python train.py --n_layer=8 --d_model=768 --n_kv_head=1 --d_mlp=3072 --activation="silu" --norm_place="pre" --init="normal" --init_std_o=0.00375 --init_std_up=0.015 --weight_decay=0.37 --warmup_steps=293 --decay_shape="sqrt" --seq_len=384 --doc_mask=true
MLP neurons of a small language model. Each row is named by its layer, matrix (up: input weights; down: output weights) and neuron, and shows model dimensions 0-191. Each number is 500 + 50 x the weight over its row's rms, rounded and kept within 0 to 999. Numbers have three digits each.
After each neuron's rows, "fires on" lists the tokens most often at its 100 highest values on Wikipedia text that the model never trained on.

L3.up2341:512529472526394642547420491471443440591450474432459414489378456435513486481589476519505542543507491504493545524542590539512458419604502519497531464502492560460469460501576436512484498356546498429524537603502445485484524501509569450478606480509540469464461584599473532446476462486555442478488459503448572486454432494517500534493531526563463468528441501574506419481475518487494436514509490468581484512525505493624487492437494568500539530532526484621462561530542418458467357526478434509481500538466470576512488462476509601478523527504526607564552488398527436580512526477431484466
L3.down2341:491503535441579552520510523469494525499496547457537535540469581484537482527513552532549480522480563465485501439531482509490437449506506497524452527493483565551583551523462488439498533534445486572446522439463454495521473445450540425546495490504566676446543507476437548593515526451475474570489485498601530576480467550489467376450605573527609539492534517575582487480525459555551427510459454654496498497433415580496553531498450490488492538482434536567528446440497507508488583445527510571548573560433477433462466536522408437439400468539480465469553445562547497485453513516633500598
fires on: " the", " of", "ant", "|"

L3.up1153:480442324516484569527476501527400551453560477528549463526432490499528464462569459540575470460517503385556512545531469451507528537518504518444499396474451591388518575549412552519481579486464503534543418550474514442512482553422564448471580523455514584502487466506623555516528386494477577363487470524491452471523480465457468538476463437521450521517544487508518517479458534482497481484480482461554514514553528414595501545488509495488439497479576604491541532472557516536412461559457512495502507450491461515452531412483485434506423454631538452617527512491586446453500560453532482581
L3.down1153:583581497459514471523519418458553566503513501578536628458506472459425534524524507525585546492482540503552477525479519457460498468569534515406607546470555500517531511567552371491507557464504525536503490489586533445516443550437495453466526596562494577454525488495513534523520494359579459522550513549436520590409604489472501459475563514459456467476514533552523483444562478498496532549543457460484477518456520565546422517457589502453544485489507538514489531476485523535406440437549533553504607416524503514579466486493596595566579506524500526504483507455513549557501528528450567488
fires on: " a", " and", " or", " the", " any", " that"

L3.up31:502476482481476464457461563585540570459517425597524536509466485488508495495573455528550618553563467493452579452468484505489472486386473539511511474461554509415498467508514516435456505536524510497528452402524452436551537522466545492441432531408522488496557529570557453502562548490379559518601524480543393471500458564516522606454508493499553562570558482462492491463482426495454508519488450559501398494511426428496498456492469419467539512563572479488515474491516501595571473414581483568485553450522490501461534618565472500525512509443555489573551473508486506609524529459570533451
L3.down31:465439419544442479549452454435446464488488467495543377536537487586541569466434507432568479580525507528563601481564511577433496581471467527411554440432487397476527382475540568534517470487572454414426548466507478514566521466540511545561479493403488529494562481527533446409419564563630474477485489502435486566539489495524455482540483535570451500438521581490481577509526473465379461496574481590497606545502501561553449463559489409475634514498471533463494523472457531595519491477587483542533520435482521463533491588544425534604429528497439486441409445495535491575395519527517484497
fires on: " of", " the", " |", " a"

L3.up1686:445586474319524561513512459544490547524546423445452669458441533553480499491564501567498532410520500500496482452406494455387429505525473538488457422523477433464557455501506534575556483493422542481443590510407438546476439529475527493519447593562537572512500551523506529526481486470408566493514447514606483423556454472521501512446492550516494501546474423510520476459489487518456550466479513515564517506519505532531482607444517540494488488551509520525557483528423436389532395458563470491565500590422436461527495504551594503535462489531467511567504556495473423463513496474477484488
L3.down1686:489501502567468440486582507542470498507457522580474530503485500543420455455466497502501566516533474593437485537541467543511481472414554524591519518383505439533480478453467536512488469470515522604481591519528550476499622532581411558474497545408458444434517421434474451450567573465647529576514470551580533492498459498480496505438478503541504508453477596509513391528471478450477526527524477497502475473559475445529478495536425496522404498490510478505526503566466492387560584484564535542506431528636475501506437525481528473474561526481467530431454552507494585530552531578409408566
fires on: "j", "k", "ch", "z", " to", "d"

L3.up970:494416527479560547463452587425484448533455495538539449545492569562569563404580471535499565393512502539460595490470601608554587526509514555474492421467459563490559494563513435502581499446522579506442442602431558463489538455487494499473602554503597538463446471520436619498554493588497572541547440480451459547500539515572497511451453525530597565516576492497553469523433398535425592455521537525532450505440489462574533498514467487600470493538536546439583544503509367501570497415502450503497506478459468495514452571457506532480507473538470458549390498428547440547490505504429577463
L3.down970:533577472533474545485513416559438521450440556436556505434492581418540486476447498436543554526497495568528482412474537479537536603507547403501585599588508531526511498466535481493548543533453567548464520511565559413464468439466566488519489501530454526508519487498578497513503450406482520477467456499509490404493468419467573466492503504490482442485463579497434429463480509513526472512460517488535432594523510591488420437556398472535496532450412483492533484540530576496396572413526505490500470498485527473428566537523561465523545516454494595471480486493466459545625455497586527482
fires on: " of", " in", "-", " for", " y"

L3.up41:426511547533477561521445536419490480482481553509502477550486490495460563477526557504438479467552498495442617609452519459572461510501495499502490496517322577509565543564440556443565550522527463513461419518435505475530476486463500484526502532477468546492528502485548530567511379429494482456511436439484555572566479510495547515467456477538579541485536495516498421503537549500484426524468409561550479539531530471444544539400448484410463452436507671518445447438540420510480508486534516437462467459383495569501459398559440485563430451504494578524525549451469454429487541569648515520
L3.down41:524470530491512538479604393447521506516469482533475517476481442577390431617515528397423496505549520542483491514490467481418497390473576481440449493539485563502475500514481451497466483547431527540503571430571503400470480505502591518529585484514392635518569518469516574427512501418497553465557481515470475557516678479515447433498533533477557426436491444487494531489513541503502486578503481409488565549462545478458427532469464523491469485519435516449540497534433532574448544484618519483548471527504510474479417499525539523500546562461481463579514521556536564472600528556480513519
fires on: " the", " %", " a", " an", " ±%"

L3.up175:519386474579548655519414445475448450568516545538467531616437451469559413526588450500514542434553533451561503536532561574455554453588519569467505498502489571433540520441495411517504499468421463564556501560495475473453514546403523405486598519469536465584460599570461532548453461588544587486435395519473458450467454517517488584514535347551428432559460429560446556515520473572511544463459455597594526464516536475574496547419619487516390518466634418617502594468558523381438459510449454519505498525510475462526498567440454475543440435505550527504516504514362480533442544488498457522
L3.down175:495479506504505496581439497602463482457546535559521508518508525481502502501429525492367543518459609512467556459541535512562512432493454531468513504547460479503541499471468520486524588539590514503507491467522492596571489384480532544524502529491472524476509518472583488600534551403550341419471513499511533493541424472480501574499502515542544606525445505514552508424471480482451507544538513505493551510480521573423467407458466428498591543449476528535553521471522445530556553369491448487419411545567452505485522492504586477477546493542438487527509486516489493448510480462487517436
fires on: " |", " in", " time", " as", " that"

L3.up2030:359487471481494481628478600550519484558542458509512535529392418405558499480538458551497543524514464443541547451502473537414576391482490505494547474473443523496499572437523541509523593490654538488507571423588522568478513478489564446406537477526563514575491544452573503442432473541441503444415489498513490499582461487345519527507457472510516445486449409459531539617513522516529534437527515507511537534558532443489635574416600456466515582535549440522448423452489386513492555597478470499565461495457482507468568539497513488545518478483606538467459454505441419436519496458565508479
L3.down2030:492456435423440513531518527477496449556447473483521510533486470441608448532516395583566574473489450483583495496489451505496532467565506524485504486495443467496434542477489556524464489519523543502505537512488510444447515574525551477445512506491476568521503509570556502485432446542489493514482493538566511458531516429441448521494569492526534443450488442503561590491519533579608568460472491529497506466547494486527419551445589477523480571515542445493489443482488442446576469513478451538520490477450438542430504515508497510571514445482543451542567485544456488489488472471518613621
fires on: " to", " of", " under", "t"

L3.up2688:517489464564555494530441483559394468534528543412554458481538444531473536466512486541536493510499444410531523501504455526496528524487523465512498416443540500522452506454457486523508485552516510556603545519503408408446473496428611521524507438422502613497383510508532502434475536541502512436545508514490483486545463429419524362482501536519532504445563536425529563515456515478483480560515470527570551521510551507573503557524606544535630560517493455534505436462449605531447419525503494482609554440519489537466540489537485498469461497485497491465518498466502446534421468480488587434
L3.down2688:466485501440497479507463589451597507547465629529461595457501513557507560564519445564509470478512498473456517489427561529596473435492475512511446555545521608498424479527554517500531491460603479497494530411445486562512525550591473488466450437500535566446482532481608460567546572481589427452618598525440451526491524485472456521528538480477477433464545468534509456419594533535407546449507504462566538489519521465451495498416585551406537480377492444430471464581507532564442433586401497495516488559497493545464581539513522396483463473560394542511531473501463554633520495476512545561
fires on: "\n", " of", " 87", " 116", " 119"

L3.up1594:551512545603425548522425552573388493516475483437569379532533478368458565603537475449412423501496468443525506464537498501446577470529476490513455447585506460495487506619561392515431495419556579444546483596479563482501484465534545550488569532548489464561415488543447549493414490556474554457537517545369565556485505510618455440524613541558543453541652472529514504498423513477532428530555438612585505532519547412547486526506479520479606482515402477593501442474500452449399354553530445548553518532538502536516506456556535593570465493481557496502533472509470451525472567599443513535
L3.down1594:427487481390549491468459505480563454556599471477454479508523515589541507519528482510593546507461476515468527468472528609467437442491547470460511455511436547543463498492501569536493573610490452477561410508493501496542438533511498546516455474516502496429538508493537540566558427596545423509449542472551377478510469484468509551405497487519496529397483487436465549503561484567493550509502508515563464461493526550410567582525523555532491482504502538481534516514396498601416510505516457553471506489425487447502544495458514478448492565589457441534411510478452524457546464483533423471
fires on: " |", " ", "dale", "\n "

L3.up502:516447400467487508484461508453520482566584507534560508390468473434593516474408472419531442413515422434494491447507549500503499446533427497533444540514473422429458529489554432475535484547530500500571494534510558461557450565511530531487552515525612568534459525579473492496501444536558489523455427483486537559489467519487479445495579466534460578479492492525527546454465620503511462434506551544566463494471544573500462678452477522492626445501426412635524500442486477502489468504479448575581542498445543492443515523563479485508456481477542376480432487545522472541525578492514538471
L3.down502:491497479488476486477572539514467518475527479424459498571487510511439467362545589600590509509489555435515511503479402503468420512482612537513638570526569595485567470498524545474466598513432470548428556390529502481447542542521497520452436471455448476495515502528473396465553455458468488457577564487457523534455407455473445552541489488485519479483511499497588545554534503476440545475474493461528576473538464506518454471549564479589457429506512509380437416546492461572599564402474479445474500435566484505500583496563477471407484518481510563500465454534354485450500474440534484551
fires on: " |"

L3.up304:398488482527514556622452464477525425449453479519477486518398500410538559398538476497476495486635505520495561503474543474554449454559482502444454544419416532441440433461513497443478524470439484422497558463517490476435411528577617505407540476513601503470491563518526472560465400502458391466489462540576436534441517584440534583483373483488608459500478523557514477519538442587434476489521463480498546506521553540547543496416532487568539524489489569534393555426531372457525526484491380393539426528441551542479526507594463530476533416604526446496560485432518481484512439452539488541
L3.down304:469446515426536542494551469535508517467495539527482484542399515460552513523483536548514407495470446444552516481520408487517491485544556491614476594447431606528442501574475506543445530566462489484465474451488518488501484469448547493505535522464572607616443484574503541478604356499532492530430499458562531614485641501469460538491544448431445420431476470506570416491605513474464472462513506481575521469499512531467493453428498463605534512504486595535514564468513509628492532496556392469526501509410474450542496524593539436478634498572516493463488399550489503458508433524525480483
fires on: " of", " United", ","

L3.up1944:473452473513596596536479519551401555486427419557449465611486432547471605458485527504562622536513478387477541539482535512577457530595586553468556536439412555610470500503478453535478548446519548473476431485510466503530473533573541516504574530458517418523449612396543601507540481520521549467533436519462500391568484464515463469491489498524465500478591542479438577456494477537413576512426474469416503538497473359571499433429381519487498498511609627418493527502554458514518485449567469499463518508466474492423522560524560468541457453545556455556567536515571516526482408462555517447
L3.down1944:584426479442545586470426461547573547438581469404520457620487445456498406497476511417496500581518568510574471447452423448536502522476529452605481467576531529445539516456467434492566538478516550513529519410588601361446469503415477512514487454571465527547494523579463449563545437449495492523490517503466490533424487468542525431494550450485542495463525474597498556404468516468595508557472451544535488605411472514447433554527489543561530522469477541499532506444580499479514518468549498475542546535562383547410425440535471602533541532570557500489430505518520523489480504489505510564
fires on: " the", "\n", " for", " that", " −", " a"

L3.up1094:425477446548526556419455530500475494541463470443502472564454439452533424524509499482544512544543451460474499503496457503460558461656510562498486525491514475448526499434484525516466493547549528615531495470503538464521518545481475542578553548474544503574458682567514427470443457542479523503541375473464507588569495472473506543525553532529401469454509494560539529504522597473487407524499544610548457529520522500522474553360473546514542624466572480569468482403475450499579449429465439461474583517472367527503557546487506593589466436539571490474532437502480489490422482459544552547
L3.down1094:527470482533427568483565471500488537469568497564535520441502545550469461516525469498550484486371549464504501470514580463468475476440532508463548562545561488531550422550547551493515515546457525413407500532520487535576434481545548457485394362404475536495519447525540618456484572456494465408466553524527490526505504494480512386508514493462562562479550530505501472483518486496524562463508416450537509515518480532536503485535601480543482368488357511452463541515496482542509542536518505553535468461460491442459523539494528471414491619515414447542458488481523479457539480515522412566
fires on: " |", ";", ",", ":", " and"

L3.up1054:500532553450534496441462553502549541481441483536474487538489395548471612382544464584558531443471525477443546546571549539516478603474522530496460524492544551524558513553549522460519547436392514465465535570479495469502502458411475511508577522454544543469480549466435496517493554534609504488522475447464418459545454468509536563472471578586496477447584649452524559555507548537434524449544462489581504486526552431517543427462389535455506591484631592475457528496627426466488485468530428469545487480439516502493538456508497491525410481572572521535539527404569568609429485504522492451
L3.down1054:439433531580499553467442475513551530474536526424452536525431539538536434494566573370570493508506518429572474516462518452499549492585421602466537580550487451519526524407518485501424512486509535459485574413522511523437472540526494526574560483492476494625436499472524528563473597492528550518417451481568499563532488530480558591539532552518479406563447549535504473487520484454537433643453454534452538523468527490542481476487605460486446554567483500513510473498501426387500514474562455586432541518550425444471493464515481597486572521499510497540432407468502473471504526517398430466
fires on: "\n", " /", " the", " to", ".", " sh"

L3.up1281:477402540515568544542507521448418513540424474528538503618485431531589475511566520548489538517574465447470472494527520508499475446661490488523561369430389604549494497465397413471517554530556536394512552471496560479460501460477541496526561415465521509570459549537530545587432454613543558478488495462505517504516427447526490480487477562528548452371490466587520557520493579505460502506490450593477494507522507468580499518415478562462489526510545458541514447435564443515499552414459477503512498526473404594475538562427549504484380435525460534531453473429404495547444539492517416464
L3.down1281:477488444566505490548519477529477454418458488534524547580511634472507469539573437470520589482516413465469518467450559515493520478493502410456504486501561598472504464521539565433559450532502503450510497399565566483512520403536521526538603527442449518483536477511505426451493556514515466431600521505427539515465493533489457441500431430531526528580548518463538540425523450561399473610575480403494468551583365439541455435529526454444518489460476435500583539511471649531566492589586542423502477481515527495551527572544468506569531459536435452402469497541563578518577495500458567528
fires on: " have", " all", " in", " for", " only"

L3.up1675:460497559532511549517411509589469474479479524421553527549510424450550561528438421501448446420535501414464515473435570471454565521525417512505448451467430456455524520533440446585490429523584496472497528380549579422505445515453488460498525601464510502525409569549457487455564482568516474461583485540557496492543526564539503382409522568449540592468475523525556512496345527505394389442560384581553452503513499487491468557504570519435577453465407443649486529489450575525472493528474519498540476568472491451472515437555471520524483522489468543504499564529576432529493484484469527425
L3.down1675:576592550437511562542603476422537534581520515420468559472571580505553451480533476530456514404476440461542497441427486522465448495460581627450492548460519504524435512518552513468474567481467452402475409500438444552488504517433439641401495440454458425498549537528548464603506530537487461512427500500502538557523445478572454511484392524479482579487496444484485504482469472539460565515561492502522476481512564521479554558499485499490400499489565408471440511516549436544517580512478553497505578549489537524521490479499495616439470482523486523569484549442525409574542495462519519553
fires on: "\n", " as"

L3.up2278:583513541480470483557463491385563441550454381554505521530477471494482521454571500592554591487499535440464530470566529503509530458560534630499486489509565443529475485574435571576427547409482509498477546425455463494429527514546447471419465463460503481539488562545512507553512508595516577512480364576528449434522493497464522450425491497481504536522599539496556553519559566521544603476499516514487554516521513567533565529500414529487498583552609497450500444498508429488515494500565507592496494519429562545423490522527501598536539532551599460625628504405515538542499459535438522472
L3.down2278:535466522530522542496429399560437589476434468516524418517472547485496466482555512509582551527537525552549548528446536455494488557550580530509424481467588483501469475526485528524523479521440505506478577426479542415495364529644514513495534557528444438433430479413463410597423479456570564478574434534535427475497433510461517479521454531631477540449648498527552572521507527485536475452458451535482538525530507528591477534442524521517506511499379460586547442533465395483532617610513516503564521582490466556498537414559544608486494499484462451541490438450517486493455545561481484541
fires on: "-", " and", "–", "i-"

L3.up85:473449494538481609438376551507558488506489516547568457478483430450605461518510457492518464492466444484462550532527608582406517472558409553397364548551542563451454440521475496496540388508486452486547510617439570531516429539448484500487574617449503570480487586588468506422513476512486573499482414504551492444520533513510473428417553523487463557457512556557532518431411502470574392474429441533484566431483470470528437510537409493466502468486498471583552528498472546477427510575494505490497488575395510416481449506447474556462448472553459476568505486509521501546428602528533468466
L3.down85:546522562381547489602597552477487515467482464539493488625456492480550444541509517567489532508425542516419567475419478453490470426454552613482536525505422590490542540545477516546462553575480461434483475404537413592434530549442495590448433441446429524459470505502527461464543519521570507491527557429516525554563417407554531441480442453396460579520491436431618517500427492543435568515547507421535517450503420519429506503495535484533473490556541466468475492498484492572513542503507498449438523400505379562486568482543532563488505490545439539554533523536530413488493464457513450448
fires on: " |", "==", " =="

L3.up1113:526481492511529553471469512494500501523476474478489586540437512507457579464474452590554443483533499493543531524508597444461421564513415465523531459491348519479490487501492586495477522458417470554472409513493468475491437507491488484527522550375500470518589541491428563490508497525469490468606402491483598537466466429560519567500477565578529553562623545540425497555494506347500537472467480478494483487520527432464499470485412476461495467505498503487479614498482558546577448516455517527511546420483544518526516445535499488516455516481450412532524516590491489504585537530489497415
L3.down1113:549499467517492546470551453519537462489447580538492546444557509557454507511484545487492521388522482474455497545574528413455510484522498505435436491517469549495425475531429437508533551504543469561524431467512421407432442511574552473421485441524453510418562521438540585434535483510555474524450507484502494493436544441521464471490540520366567541567547484478455467464588469535593464534514496402549593549542453443419531542514492534411458449487398432424503440489444556573444518601439500487484565459473537550546499627524412453544462569457507465510546493459443587550548514451512536640
fires on: " |", ":00", " —", " @", " km"

L3.up1420:444504441604566580567423559513521434449513492350503579467494497488550449583568453439460559407566456406442453517437497439504508472533516474500495465499409498488516522588518474472503550550499491535516452554491546428515405571473448474535502425498515441504499556574451483532453506555498427444551345509475549589523494550484482459518498432499484518493549434453507523466503564478564478458487419638455501539456537483491509551444561539472538552495492360521403524437468473461508457443444410520504496567509452505443513534515456630530471469501518565443474444470392428478435517517495576553
L3.down1420:524498469413511508455521410471441580516521427533453514458496452544540511529463473520559416482404579424394481457516473564452524523550415461488462544513566428521493460461470503589480387530421536527509481612510461483604496493533530466574485566455426477483563519412542559464489517558582516506490591519462522487502533432566352523528477552518437504467539509527435475542478495580523499519469465422499522515489518555495487539561450538515508507493549456566483538526502423477538412455555555535445523482456535481510472491505556519541472509574533489518474521516446517507420417515542459524
fires on: " and", " as", ","

L3.up796:492525612442599469502465467510497488509626410518524503470429503545464396507411461482498536432567489589446527518409507481490567513524416515426466495460495486428507487448595565489687623385539543473461435523424518467486414516401501511478493472465539564521463421481443546550486598517436519421483509374469489430468478498590489535387475518517572634450558455412455435471451557479544528510566488541422499465591497536508506510579452546532481538526550449561467523472410489477558523452504479477486485476526525544548645468476428523542543552514438423546515486535526516534544537551474458449
L3.down796:485534452531494518577543519547541492558519411598526437473481455489488484560404468557493487468486460551580480458541555488516554509575541536446529577537471496551533550478398440514552483495558535425531565491530528564522459402571523571538419518466499504458437506530570456529478521498523601585499343470422576531522560531504396515501567519491574549460530489545454476563491507488478550499514536494472452539579575591577513554529508588449549462505517533551510542460519488425552522419482466471493461447589536566565499571402452544601463558459454528518443512496492466509537488373467480562
fires on: "l", "j", "ch", "z", "so", "n"

L3.up2919:477471545492465457445436550548531501478517445554582477461545523513462459493467566506451502555539489544346513550503688509481447513604590538366436585520551480547533553505493409364471481456479473537601520647583500607565448488545493498546512489435509457548541577417654557502475519510582598430570511498532434495537463490472507524478542492512485552568475534505461452425488427457430627511479449465459405525426487497541514504575462598423489527516555491491549536446517498529521476454543483571421484537421570550510514449531548535481444426601540439465546513461552500562444529557539503425
L3.down2919:517436440456422525474466385456539509530510488495495504496499391482502417523452480555509527514517551494584518405544414473473432459417503506503464498512524521455586495489488521532510524518559372489407507471478534524458548552449540440471413515471498477548502431478501380443532433443509455531413512477492486515542497552462403592521445449471530570435526564477598570541562482546461489508497509537443565290502463465429519506522529554541493474657448594441516489457548533487467515501458553542533427482600453574502583494512482458474466528474517525536440504591460427518523562444473500576
fires on: "==", "===", " ===", " –", " =="

L3.up1872:364462469463482605482461493468409491498496542481466545586483442449539534486519548453518526433530465496433465459487520498514507585503481564476547481464511533473390505490457464505531535491541533480579529466436571468414478442466469481464562502523616519503559525509521449501444524590452525515529386498518539442620535550426491496495415411553486487473527503458554552574568515559388445515474454491553445506490528515485488520476404499471546554511603503561420490461551400493525535451465480453546519510384425470425567646460395559509483456486627442545534478458393506420474508471583529512
L3.down1872:545486520587514468508560469435487560475492455453501476519547468475560505382490502476525504553445473481464480406544561437534575486460508525496524518479484456504500536484534558549536556450407576447506502469480431500474518478495498537533490625521523524460451555402446527509393524542430551538483614494551502574563529459490483500443524542482393477478465425528526486459438368561572497605466360526454521517551420481587596534469469529416403465506530563470463474495494423450452456578480478551467514396480480489533507474453412568403480487471584540534492605479541420467500403481411524511
fires on: " and", "\n", " was", "),", " of"

L3.up2606:479374484435486569545495498509467429476441493539544544484484540476544582401496538519493610564492486541481501529468586513528443497473575463485499553460447565476532520456529543481517503440506505451572521498479536575446519518485471515578549422493580449500463598500475467613475465559488562472473409477542425500544459463529505546517476548569505432477475452486545583615477477502472529541515473505522474535589443445567489547449360531529577622575598590440451402412596472488450530510533476453496502557411508547508565624553469548489456430600611392588628441483504485534564508498446425540
L3.down2606:493515477602535429476534571566462489449394554451445548509482493485463486559511553522518457465522386470525407470469423445524435480556549467585510548493473457468502529451469512548493540537471490511525401461501461414488493511469450543499512421518494496480516396509521412522580482571498490537494457488532568618463549484534456513545514512426549436524485452469463497468511535441472401501506450557432540536532591507406445535489500529501500460493488532440428467491412521494415519546521483463487451483497518535507587534433444515418543471483421546490491524596500445506551487495522500524
fires on: " in", " and", ")", " of", " or", ";"

L3.up2524:503496534539532521468486512505532577464512532470489524483488495472501598494477494564493548516389437491542549473498491409614511549457546552553526476496502498537506529467489481487532521466561467497544480488468537560537482527594479532410494460497431577570518494519504457529512487553494532488473470471480591552556419439527549457502488535422506557392588592516507605540495491541517567512414426563516487536614512520464468480510480498492490585550596633532567433503558475507442540471488472467514538544484534531464517463462546527562443497498527536518480492546610537499476470455552480482
L3.down2524:530496456453533416457473503546495528419488436465485548542492486502460434505519588521567499558494569481599509391500490517373443525502565499494517475532588404440554521467415470534529542450525532451506527492466538508503472509498458539497443428510444517516504553488570513518370499567500508574596546572520472439496460426559432465531507499549459514475482506546618519471473563454518545476559561464412409496518429583546511532491466540567541416598547479519535374512463492463510481478520536489550487535473461484454441444439526526533543526453467470502471484533447475423519423472501492420
fires on: " and", " to", " or"

L3.up1644:566429526445525545542514545481563524479457447512494533554532456470514532445541423517499529597572417546452573449441512522504541524511544463501454459543472540421445491455505491393576607530506478497474519505581566517500509502400526503399506501512484579444478552526436525472515502553541517473572547476524467503519428505408567504499490487495484426469577511593511442492448443500476542498471472498443458528550430453577450490425425529514444561490527450594564454457538429513403565451537448464513595475420519551489568511596577588569556528447515629457597570423559476578479507494558587396
L3.down1644:494500478543537471493427494485455513474532522542621475478444470439489500502464472500515422564540499612478565523526447458502524500473464505434495526555483445489560558463387539510449503509565406499486447479409428524522569491532445520597521499463484473481567607517501513509455543487483409456457519496517438553488457477553435630541483434483500488578439462584442505464556454636497580489591564576524495463410488532482489553472547517534571466513435568529483541462456524507621387523517488499481495484609493540516456466583537456604485515472554407496484473513447523504517532570523508469
fires on: " of", "ing", "e", " to", " in", "ade"

L3.up1028:416454537541453436476524588475442448551528561479514495430556456490512424466464511486604529496507547463434576501457521508495584578446478507446540438511454477562556469442514528489470533530538503516526533472485501533543507516378465456529486473387544438540536514544499517438480408514581510414445442573547376457585476559532544497459532548503567487570586474401521520492447404407480390546410484528419483472513542471436601399470531472541468553513523557541537440495395524493501485391591532487565416526539520446438559513524478570609442508468596446534564533411431488559509488500496504432
L3.down1028:491551513552533491452528474418529540479590523534524450466519520488491573473434494549563456519475469425533474463590533441521509461494465510559493605438637506640477524511615520565505499458521446458405494470490515444490587559535506489534416481306449563469581527578544490483438565490522494555473595458433517508541580550500444487470535486498433455600597561571506466550545511455462486536639462496581463468509515485498477585534620434506492459497444493425478504507489515519470556510547549543541466478491568447478468504529469537510426523580412445466496461531461550438398539436474526516
fires on: " is", " a", " was", " |", "O", "up"

L3.up1165:390511500517517425542470467497485488534477516465482519394527536429493556474636481451525535459524495509456459517502486511498483523542502523496553472508607547539487495522474522483504449446437489508473539472464416508476468485504571515401512572514567511501465528520510417528449455576538438425544441443569413554541548492466567569391379489499500507498505519486493578541529416531329435429472415525424516479510493451530492435471531525417405508577544516454464498512483408557474487465540539521549489447470467414510543533503426534500555550445602458527487448534394537493526452447503465446
L3.down1165:395520545444461464477510438480527467493459520477408388613496559513556662449627463558476524564494515466439536447646570502544555577545452616601473456463553562557501486516469556527472500569455593484510515494492512454463454444566467461509497543548484573510569485513444464499528458511539563562421548478566451471554582573422460512504430488526455423539462508532548513459487510465514496448422499435499541516522590481550534509510503516472517489561541555525519527523565487493496468474493486518466462519500560466456400407462535579473629425588611622446375462451534474416455554460530572508
fires on: " |", "\n", " a"

L3.up1391:459527501508513472515509535552506511478472431523461505571428430462529478467478494557454517568457548453407446422509513503504484507586543517488556512522434497445474522519521452480545577478522555472574536559634425551446485568466487485536458516488479451529519514499540549493486497484514583456633491530443535350473467388443479501495555500514437432533445472543501529516499458510528545522532534492463492519463538629537496473454346545505554488537489559565507443507514513464622552473575493573453546564506522483498483438653552516470487481588513448499560500511466449590412531554584489471
L3.down1391:482485500390488482548502466508553456582475501471496442431537557542502467576447460505538478441532489481534484485556435607605517519412442542506506447579535523513498536512447514511501480549433474582483521496515530497550484483501465577565503512474474525550495578472443442483507580461599470560464497444509459528459528600523508582469493449481555486404560404530540521548483452479538553455445566524480431381523512376527548412507526427441524522565485538456519500425599476500431395510517628508473529408510502523519484448348435387523554552512510482541489509475481554487517520482507572539
fires on: "==", "===", "s==", " ==", " that", " El"

L3.up164:562505496453502576502465547547544480472528515578487501550482475501490524515472463493420506461551397445352546519460504553419500407533489522575463436520510480445465559482540522474575478511570475538551499550464503520541496497503521528543618504523528540453518559541485545516521530560549464466532411492524546411515433518488480433480544504454506592487532472537489522479510522514520518479530532504487504497473432539596546655466460539469564515507563432608503476440463457451462513540487483561474581481501493440461526506535431472532467375466511542487495550417567495618363593604493587396
L3.down164:594473526413468488527573465472449512488603449433529567523490471509437445513494504573423563483506601504481538577493482474482383452565513549495559467562477497510522568461488491466407561514511472491535498564489465440529405508412444502460428452410442532489502505490633545470520528511515429540567497505474529532429494446549488486563530485486455460488443479468523486487577487412537517457446536412569507549583533498468455527483488477505490485483486438410424489514565478494465531390515481500443593540471497595457466498530573511502513441567558540525513447490436578440450542475445472445
fires on: " |", " is", ")", " =", " the"

L3.up881:556540499349494510541442468487522516497535443533573554497449526528515488460555504475596504412504455528550459530499563526514409479555470533459452510427569484318511492570559535481495529515574545486527577576422423504448460575472525442506508568474499518507475496510521516523494505538477485473533453481573493465594571556458490528472430491474481526573519437572456482565487459459515422453551483460465513525499398572552476590485524448482462483543540555496448503513473506495405493585582496507509548473415537405547446581448461535514509471448555569536450583466559376534588554501573443554
L3.down881:527568548497480509517545512557444517541514484542468468528544494477453510448622501408538559477526506614467558511571483569617464403497458479547510509510498561511636470430393426476547524497505531576515527468457542544509500429517415464557430515487472548503457439440483552524496559371536543522488507546530461663560460517412495362389514470496476457509459491440510525563470583483439516460543486612578502510531519404485538470471447476489550505560462446499481544442475469443543480481537474462467514495629418464450531563500473363494496560580571549509481572511453536494453467560545440517
fires on: "l", "d", "m", "n", "k", "s"